python train.py --num_hidden_layers=9 --num_key_value_heads=8 --intermediate_size=1344 --hidden_act="swiglu" --norm="rmsnorm" --norm_place="pre" --norm_eps=1e-05 --bias="none" --optimizer="muon_variant" --lr_head=0.00804 --decay_fraction=0.936 --decay_shape="linear" --batch_tokens=131072
MLP neurons of a small language model. Each row is named by its layer, matrix (gate and up: input weights; down: output weights) and neuron, and shows model dimensions 288-415. Each number is 500 + 25 x the weight over its row's rms, rounded and kept within 0 to 999. Numbers have three digits each. A neuron's up and down rows have the sign that makes its largest values positive.
After each neuron's rows, "fires before" lists the tokens most often just after its 100 highest values on Wikipedia text that the model never trained on; "fires on" lists the tokens most often at its 100 highest values on Wikipedia text that the model never trained on.

L2.gate1015:507495461528503499514489505518509505538513494509544512485518496509492508526482490504494517525489502493501509543497487493494497505501464499478477471523467475465491479511516520435483516505481450506463463513501481489498511477507478499499531506466543498484510523498515507505509505477524474517488550473533454522506496468479542455522501475495472494469462465486489517510482530484490547469515
L2.up1015:428504447476497520488516524484485503573536490474510554541510513541476460530475515490518483521485501499455502513539560496474520482502463501518461496494476496458501481467512503466452470492491466500479483497500491489489503508508493509542514472486518511496517481497500499528495523512514511511486545482492454527469497475506554488517442524498428474493490497513555514518454538481508524465493
L2.down1015:445470551530523532515481538496485527536492474501491536506515487478514490505484492530483504475468476510499500498495458521514493493506513541499509494482523498486487487536506494539520546513434513474454518516530476518478505516506555494530493491509486533474522512533492519508502529506495473556445500508558491514507501476500482478508515471479472547528541498464509508534486449487455465494507
fires before: "|", "===", "|---|---|---|---|\n"
fires on: " |\n", ")\n\n"

L3.gate511:507494510537475517436459491506471493487516518489480536475496538502515519491519505462492471494506505463510476490495469524503526494499482484456491517480524532513472498493505542516499505516492490471490491553489480538515552489505510516499498494460490468502519521516466488468513495453499549513485503493461552514489497510526501514461476475511487533504522503458478503473526502512528495511477
L3.up511:512506507480439485502510492503507513466493481519475470533505485526501514517511539491490484527506496494547482445475505483527500476504491504532533479514495508510532479519508481461471535506557444504517491492500530490485503499511513523509514524526527526454558467506442472497514469542506495556491493484486476477451490532477476487475547526479484442458501545548509511520477440473500476513508
L3.down511:517554482478492498516517488514475473512477475500493497480514504487493463551479523534491533453485472553558502491518493492456513487479467513517494501483508507504508503463480536496519535512514490516506501446494493513489484487536499475541480485504536515495515483463491489490500500476472542509469461481475490491500525519524508458440525476500500486487492527547516451531494467486490499496463
fires before: " ", "+", " Summer", " ranking", "−", "1"
fires on: " |", " UTC", " •", " U", " Highest"

L2.gate1319:478476516470483502512500495509492479507484492520484502487515517538467537542501465508552530513459530499484499491513454488488506505493479492497476508523501519489484527507498515524519499480489494539511479504502492485505484503456500512488497487501485522529507481509466483475529553487481474479485496476513523494510502479529494494491503533480500555467506487523510540538494468528511484503532
L2.up1319:436515503477522507483489512484503501524477528495472517465499475523487524512466479495513497504464531493503487483509505506502531511505499535455524560507477473499488479481489464474500529505499487501530522506504409519533467529500523493480469495538505533517473532551474537490516506462515500514478546477482543484472536524518468493487459467528520514491491476481434507439465492457514459500493
L2.down1319:510513520515497511478489517484515524462496510452499503525475470480473540491481516479499516485559491513499458447483461475516469526508464522477459532516495501478518451565463508466520495494467467534503463506483519522512484507510501500487496565502478490466495516455462511481517502489543512512512518458542508462485517501509509511515494526521447481500491502469485461529496494475481493465511
fires before: " "
fires on: " |"

L2.gate699:482473526505524455503512543499503504492511518507503504518479452482505478453476508507494501491535489525508522482541501437501563514498543486477469460483502470492534519485528486509496484576517504480488469495514479486566498507498508456509521502541503514534513503547508470531491547538492486481498515489486482466455509473485478449472513512560484499515490493523498506514518475542498474484467
L2.up699:518517543479447447503487450501507512467496498500490496468476517509496509486449460479523475546506551508466468474499509471508498561494526488494520482525513489486512524488478497519502460528553543518475492486549503513476519486480502524522480526510499475519483482503537493514534517512470466487519518507493468538494494519459497507533470508503502526478487498530467490433515537527495506513504
L2.down699:510515493466522439519494487507498505481527478479495488465530518486476488455493554494472499544543515448507479503525496491466519542471467505527484414501521477514478524544499523515514513502515479494459468538511504474446549500517497492520502531529482494550512546485491489543496517523486470486523496512505507482505471489521543534490474563515466501533503503528492519478537478486508520465485
fires before: "==", "In", "===", "He", "The"
fires on: ".\n\n", " =\n\n", ".", ")."

L2.gate718:506501490495484487512511487508475517498474564552479483491510488533501522517479511455516523529468487495586485475490477451508485492510492463527496490473491463488519483482520516506519511527487532444503493521489509483475540518495468519502482510529505513511510499494536558498513528488526473496507479505516496514494489530500530488464488505518516501505513519505500529476495467536502513485493
L2.up718:518501517484501501491484484534531497486545509504529526501489488498424490480471515512463500499483509468510500476522544549457516468491464484536525501475510487497497422507450459516551537482530550477504506501535505511462510568478508544491521501468507491498502483527524507512532491520543519486525506510481501542531495484495507479493439486491498478502517472536513542494462489494517512494493
L2.down718:500496465530520514516517523477496458506462489463471477513484470502452507507499493490493520491532470513506483494525529479484492500498519504519490484514502472513512482469490504520492491455526508479517481484482518467521468494476460502552421464477501487533468497497490516463553479509452496490534521507545553522480446537523478488500484499463452552530552492508481537496491450495528486507513
fires before: " ", " No", " |", "us"
fires on: " |", ":", " "

L3.gate401:447484497513475506486485499482469537506486490460500480509534508508458536526492510506524559478459481510554512503485460513541524468568533478515517516486520460525504513510503457496541472513489503498476460467478512519534600455515535516497512505475512553464522511465513500503494517531505501484522506503550509474513524444496453473457536543490474537514493503487456476497532462524492504517497
L3.up401:480456536507488504495475467494471524464478521498518508484467479494515511510480504488469494501490520508531502501505504512522520489530502457509467506496482459534489496485495493497525509481525496475502468503520527506518521480480502513508503552464497509491510512470459481473514537513504512514520531502514510498536516493512483516462544519483477524480507525518500468524528502512487478524513
L3.down401:521530487491510511501493496502494518525474563527439529493537462474490534524491467496507538527547518569505500515504508505515501480435523526496486506485520514489510487557489450490478485531514493519468466497552475472517514461446503509491475508516503490528493508470515497541517518488515514491502496464536473487516502487515520492488529539484505515497521491538430485521467505477472429481514
fires before: " ", " +"
fires on: " |"

L3.gate959:521567525453509506465546479551506533535491521447518507539485527482525529518512513468524473493493553483533492483495516512533459543501482518524508466509510497491506517520542472496531522465492501538521488500459494480541486476530489521487460462442449495494530510501511487509580492486463457528484471481548484455482472531455543489504522516463488445491497478526522509499505510510513473503500
L3.up959:495456538443491536503495512496500540441488514477475493495506485498448510528504535505504484505496508518549504487508521513533504523530512474498526492465514481463509490483519456523487508507479485459514525492501491450512505477475525514481487482511469469519507492516490502494448531508527474488494483476481493519485505563492448435525490543504480477478505506488488520532518494469490464482508
L3.down959:496476520528509498498493496532497474536524531512511523493487471508458507501546543536519460495537501502469464537504515533463553526501504513527468446479496490516486517540485459481471485513477472545526506489454499471505527499504491510496444476462505476499455458515491494515557472512530521498515523521538528496498499528523467523483497502478531489522492525490519521478483524494496539492525
fires before: " ", " UTC"
fires on: ":", " |", "):"

L3.gate26:462533505509476504518474525498472472448521498454481505557489490525476484491508486471471505520512512506492541502494498487502527509504486502522516496517497497495523519497480516489472491555548436512521481507491515535495528502490472491467501516488527523479494499493477518459474503453508501496521546502498487546469464474552502507494511472471489530540504479502487525509511470508484524470498
L3.up26:492511439484474509450504517508547477483478501500526491474511511490509541494491510498473501489447536512527525469562515502520487479512471480498498519537495500482496502492505502468515473480494504524486551488516482511464536485493541509508496549511500473547488522492518495497526470534473503504498502567515511509548531478512516490508519527505510464515533527531439462490499494507518461502498
L3.down26:520500437520442527464521478519516450489498482504482469469488474461499468554472520511496506497491485509485518480496462544497481497473528472528464489538474532527497502507534517511502469450499496529497482497511506491497519467502506506532486502465492492495474488466499520486531477528518495507473472529541499476519518491526484520514480489535448445502526537457547519531496472503510474544498
fires before: " ", " UTC", " Summer"
fires on: " |", ":", " UTC", " •"

L3.gate894:490560524552463494478493478490513503458474477531540518467491512486497495480492505506473442534538536510514505459496487498546512480525522483481511494521502486523497546514505508512449519507477466500447487500482432453511517515508505500535464486491517535522494473481486497487464518503505511455459507486529544508489513500508517546550514473527512443483500492501482473567512502478520476517534
L3.up894:505449509499485531477543525536503508486504521466504494495441544488493460484469482506543492547493519521502492502507534533470491539473515509509507489431487500498516513493510506495483479500501503491527466531454493500507508502536521461539461515479570488475476541522464517514521431493499521498509488518485566530481497478490539491550488478468506443546517513520501514495480510499537477524564
L3.down894:462483528505499535495549472539515491498501504496523468488496520485486491475489474520462484502501502494460514518515510563515505466501510548518465519478533502504498488518505489514460509467504471503541541494494464443494472495539512506514502536517553520486527494489497476528479503473497489532528497477487489534452529484501521503480482493456514445468474510505499517506483466488508507454534
fires before: " ", " in", " |", ":", " on", "F"
fires on: " |", " born", "born", " ", " Born", " (°"

L3.gate624:498462523545466542507502536485491524512508459491465484452507517511497515510531468522479479465515515464513535474497528516485536517513489487494546489530480525475527493501504473548542471505513436482487478503464482495427476507500522503542514511453517561446513528506501523548459485470491519489502518493478487507514463505490509486530492478506521563490485515489485504494512559523505491478486
L3.up624:523490531479557477510478454501517515453523466499505503491480491517511517480473522481516472490511530527498493510494512471518502510521545525544495486492553505520490526494532495512538569450532493497520521491496494445481484496516494493518482486490525538511519517493492519558478534517532508499490443493527514497464503523523500521508505556480509465467481472536516542508545500506503497466513
L3.down624:449455497481524488424481436487491499473492512502530537488509502545476508541465523515530511552466506491534495521491484523538455507462486485526494500518502477469533520508415503539477499470458514457526484465537513478497499522510474507487501498533498450472523511501468480514479530503532474483522481507505494476543503456492520505497554547500488469461496456466459522519510514472504526540514
fires before: " |", " |\n"
fires on: ")", " Score", " Quarterfinals"

L3.gate1092:456470496486510453482504478486482505505487474476482509503548539512502502493483511483486481511524530521467478488487536523543510527497510525499514510497585511498526510520515425457524512506555513488509485486500451457483506492495457505531506504452510497499489479532503494506515516460495496499465499470466449491459467452465508484518479496534506476524493528495466510486443525523550530496475
L3.up1092:512500473499486514502506523496514494530496542505537510531521525477518494481493493466496483512508532496494523494448509528543492523491541554542494540512543477484475517490491536463532490484505496482516477528439498472483502520539490474444527501481484484484468494467505533516495510465520543508502462514485495501491505486531511510508487517497494504459545516514526466457482466502493547465469
L3.down1092:528490562512491481503557498487442509483512511506494512535490538494428489472496475475499526504509490519474459458448531498514466540500472524490521480522504490512494519473500492465534548480486516469475469489471502533478467514496480491496549538539525536506532531477507499459523555557501476482460509528488511524528453478464509518463490511494522547517494480493517489496515481513541526460503
fires before: " |", " ", ")", " |\n"
fires on: " |", "5", "6", "4", "0", "3"

L3.gate262:538498481512503477479501529497470470517500505516527501504438516476469506530502529489493512487526523525473498490511502463512518544483529528502528468477500501506525516480529507492466522537453512481510505496547471491534455430551527481511502480505535485469503486502454478502530537537448519523494463491499513464484479481502543473542502538516461507540542489511509465493499482468467539513483
L3.up262:475479517464479496497531484532509526516508502510476535492507516474486487488497492516505522537470548500516520518504489465499458555482527490521544482512477470517496502491510490519488501525503499492520566504475470508530508520497531531467533533440470508455471533493489513479526527514508527496566495510510469506466468522485489531482526479499523463511562524501523502487516523510476504468480
L3.down262:467491557537507508543509514552529511504541522503468494484475515527463486547531508494507520496543493489540493511502500481510564515466489512507498443505506505548520492522509501455487470491476508464480494476497446466493496521521535480509546476530523505524538522529490490532503441495472497493498514514523503486434516541514536482492488503478495504496491567561477497496461469478530493438471
fires before: " ", "ull"
fires on: ":", ".", " |", "b"

L2.gate872:440495470519508510501470480510435530503498494487531554464514478503520479509568480498546503486541477517435512496482463521476488512541498541540463493474498525522482504494506456562518503500474475509514469468522527481506531472507474530471509505443507514516474497539487503520537470536502527483512493549501502511506512444484534467482517507512504487489521511496509486508526503494441497535523
L2.up872:533495526524492551501501520489471479501483433439474495523537463470495538469481458539516481493457531509493548533519496490516533476513513542524542485526557470497498512483496529522491522522498502528507508502498491497529500495509504486480479515494529494535484536514482518535477500495518540487516508525475518491511533485469497515492485508517507508497498513538478565539457513512520519513480
L2.down872:456488527568482477514482483505482486509481493499560556536508514473497489484476493506465481500472497494535538514471470533519503468524517508525499491492523529476506514541500528537483493491500499489519533459511497512497515515530487498519514535486471524536491468541508518500484551539469502463533470549504514495519504471461474453522505547484520489516525543503482507489531503510477484514487
fires before: "|", "-"
fires on: " |\n", ".\n"

L2.gate342:499488539499526500474494497519515480497477508444461498466512501503516519502499515519517492550562442506495474535463470470507460505522485508473456514510505558474488531516493532500451498494523462510534487501464527501521517520471512520499502461507471476490525488467493511516487508527475501521461498501506520465524475489538506484442493463529446478485488526493534477466535515511494495496466
L2.up342:495481515547507519482529517554520476488516493527487535494528458489495518495490498475517542497500480537510492571478511462516513490457494466530480529508473453474520511478449527526474480503561481514515531464487495466544524537467514543480491454547529503482507478492520484492547503509463474476510520495541491515498467520485500501487519504562461504436500589456518491485463502548506490485495
L2.down342:472507504487492510481576541524483570467450560453472466460516505459476514484496503483536486540477495524492469510473501540500490494534497506504521521500499455487521493509533496518573486535490515502523500495510528543500482506499539528516470511465522503538494482532466505502516499505464490496525503504520473510553511507523539535475506487461505476519512534494527487517485472512524495468508
fires before: "==", "In", "===", "ale", "On", "The"
fires on: ".\n\n", "nd", " Santa"

L3.gate292:526529475482488552516514488523515537530524470520511523528541525488488524471475502532492522456506513480495475486505512487532452554492489459460493484433497480522533494484515524508510498532502483507486490518480468529544519475462523462539501518471540513520540468460422539559515501495507487482512503451497508539477449480473514468496507528521539476515502487470474520507541494525475539518527
L3.up292:464519499517530492497527485510556528517479491503522484530520515478520538489509493502484524467508487443463500451476517459501434470479504484488510490465492519542508476573510499521525480533493486504501484504470522489523505480466526530531453504444505521476493468480463514482497498483463524520486486528542548497476500449520499470465486493481556496513507515489533499496469531483545538506468
L3.down292:516500448509510472504494472513517524533489464482482482467473482529535537515513528505517500476484556533527552461509509510554489482520471504518471517467490489476505490487516473490516505498453491495510494518492471571551481516482488485493481480488520541518537532501491517484533476518507538509489495466510513515458530537478534458527470515532527521513457459476496483545498483496496470506541
fires before: " ", " (", " Career"
fires on: " /", "-", "\n", " |"

L3.gate584:492501457521423492501474514491496484498475465493475533508515455474458524475499536451496470538529466497517490500516511494517497505503513460502490507455575471475523546509528481479517497508503467518516448521508479480468464508544503449488460503441479468497510486512531516503503504491507480509502504457514479457494496498488465422517521478458468470488492488490513492496496492509517514536482
L3.up584:523506485475502473500546546523450465519509527495523492463471479530472519489490504479469553491499554517533522479468464462476471504504500509498508479506564511492467559477461516518503486484514533486518513518494498525493494450483521471543521479500472502472504459469487474507532484468582526469498496486528514478536495565513496505561517466478492501524495548509500492542489438527511468487501
L3.down584:486483500509475472506510524511528490539513465468499516513523506508484490496489471473475517530487481532490493486466483476501473569546474529478471483506486488527479502533536455510553511468489439496468481447498500547509505515511486501510512519493488529507494477483520510529489460491478511488476483464511504509481530451517529477502495499555534475468499482500482487490513479527509527508535
fires before: " ", ","
fires on: " |", " more", " old", "-old"

L2.gate1270:499558519513543485543525477477515490502472464494519481511490469485493470536497482519493461505510498475467536484503535531488537475507506468506534520481484551501523463505447509454528522516451508509511478489497531499503504506464502512501534507454503495528527501492525501472479508495505509461476456514559526521484488552467517448552548488504507478473507513482505540492533527504456442465533
L2.up1270:508488556500508495522471515507510476475499470466486493507534446484476509498488497478462506472439476494537530550515498500497522480530491512476534497522503470496510504490512457516505479471574504514490521514522489501501527521515489505489456480499552511499529507505478534526508510492526485509527506507481470504480465500503499510508510543543488505491500487518464503477533510472497494509536
L2.down1270:499497506495491518443473522558481525510466500465491512508503497479514513505545512451535515479486481482497486467486512495539426502512480503525510521520516480463487493472518470514494488526512476540499467467528446494487511516533513514498489469526530503509504502521485504537504498458491513487554555475449482460509492465484491483559522539487477505475485487512472508486485479527550524513537
fires before: "|", "===", "S", "R"
fires on: " |\n", "===", " |\n\n", "\n\n", "===\n\n", "==\n\n"

L3.gate940:519525512514469504504517527460500485505510533505525439500462490495506519471499471484500545492526451507519434528506506527512538513484546467491531522491497492474454484521563544499526491510494477501488487405504479547513492480538519493479522500533519515513496489534481459502474493527501503472514509482523467508473526524528482490500514527447496494530499535534482568457457534506520488525528
L3.up940:502485501480487495519529508500507539516532550508531486530480532481484507460527493506535490518519480492524501504524473485537535480506526506516516451482517503483461503503544514520514491524497535508492497471504495497538461474460529480486539512502498537498507519504554446520516520499490509496522512494509500510471529522497472521555513500485519469519476516499496477456501575540491470516514
L3.down940:499488457498482496475493496482497513518492474486469501504494460554510569480527548509489483522482525460527489481507484478521529511526510488504481479443492545492478477514505509497515480480516500442438468486484512488520511553434554515529528511484500498448490510516452474480512504509537527482502448537511505514484515468508526520546506491486517519526536520500517517494505480475489484525504
fires before: " a", " an", "\n", "a", " code", "ni"
fires on: " is", " a", " was", " col", "ub", "."

L3.gate897:513509532494486519446471485520475466476490512514527545526485533530571463470497531532497518497509524521499445533483514443518519508489461502512514493499521497503503531505451526523516479480485475440499509508500494477516525581456506514501491511483550521432454477531466517492507528497489557478480460519496521450508521484503493485542511481482446483545500506488503548520503523505521495479485
L3.up897:459501494490521489459515479462528478505512466503508491513475501527458501433468489500510537479506497506518501479482482468535538501514463483504505500494510518528488530511491514515494511479492514478466525474509510513508490528490479520492492496522478558462564553534480441484542495455533516488484497501493522464538487496487521494521508535506502518520519486500509519507493524499501528507501
L3.down897:564515510509506477529477510480524482514483544486482499510534493467491493542506487506514509539536470458460522535467515486496487503517500525493531533521516507464530461502513529516520511522505482537532498495493498502500536520512503495512500457466513475535494455494531472579470492473469497505508513494565459555482540490494473457474437465512466499496473498499506543486526473512488471495495
fires before: " a", " an", " was", " is", " born", "born"
fires on: " is", " was", ")", " (", " on"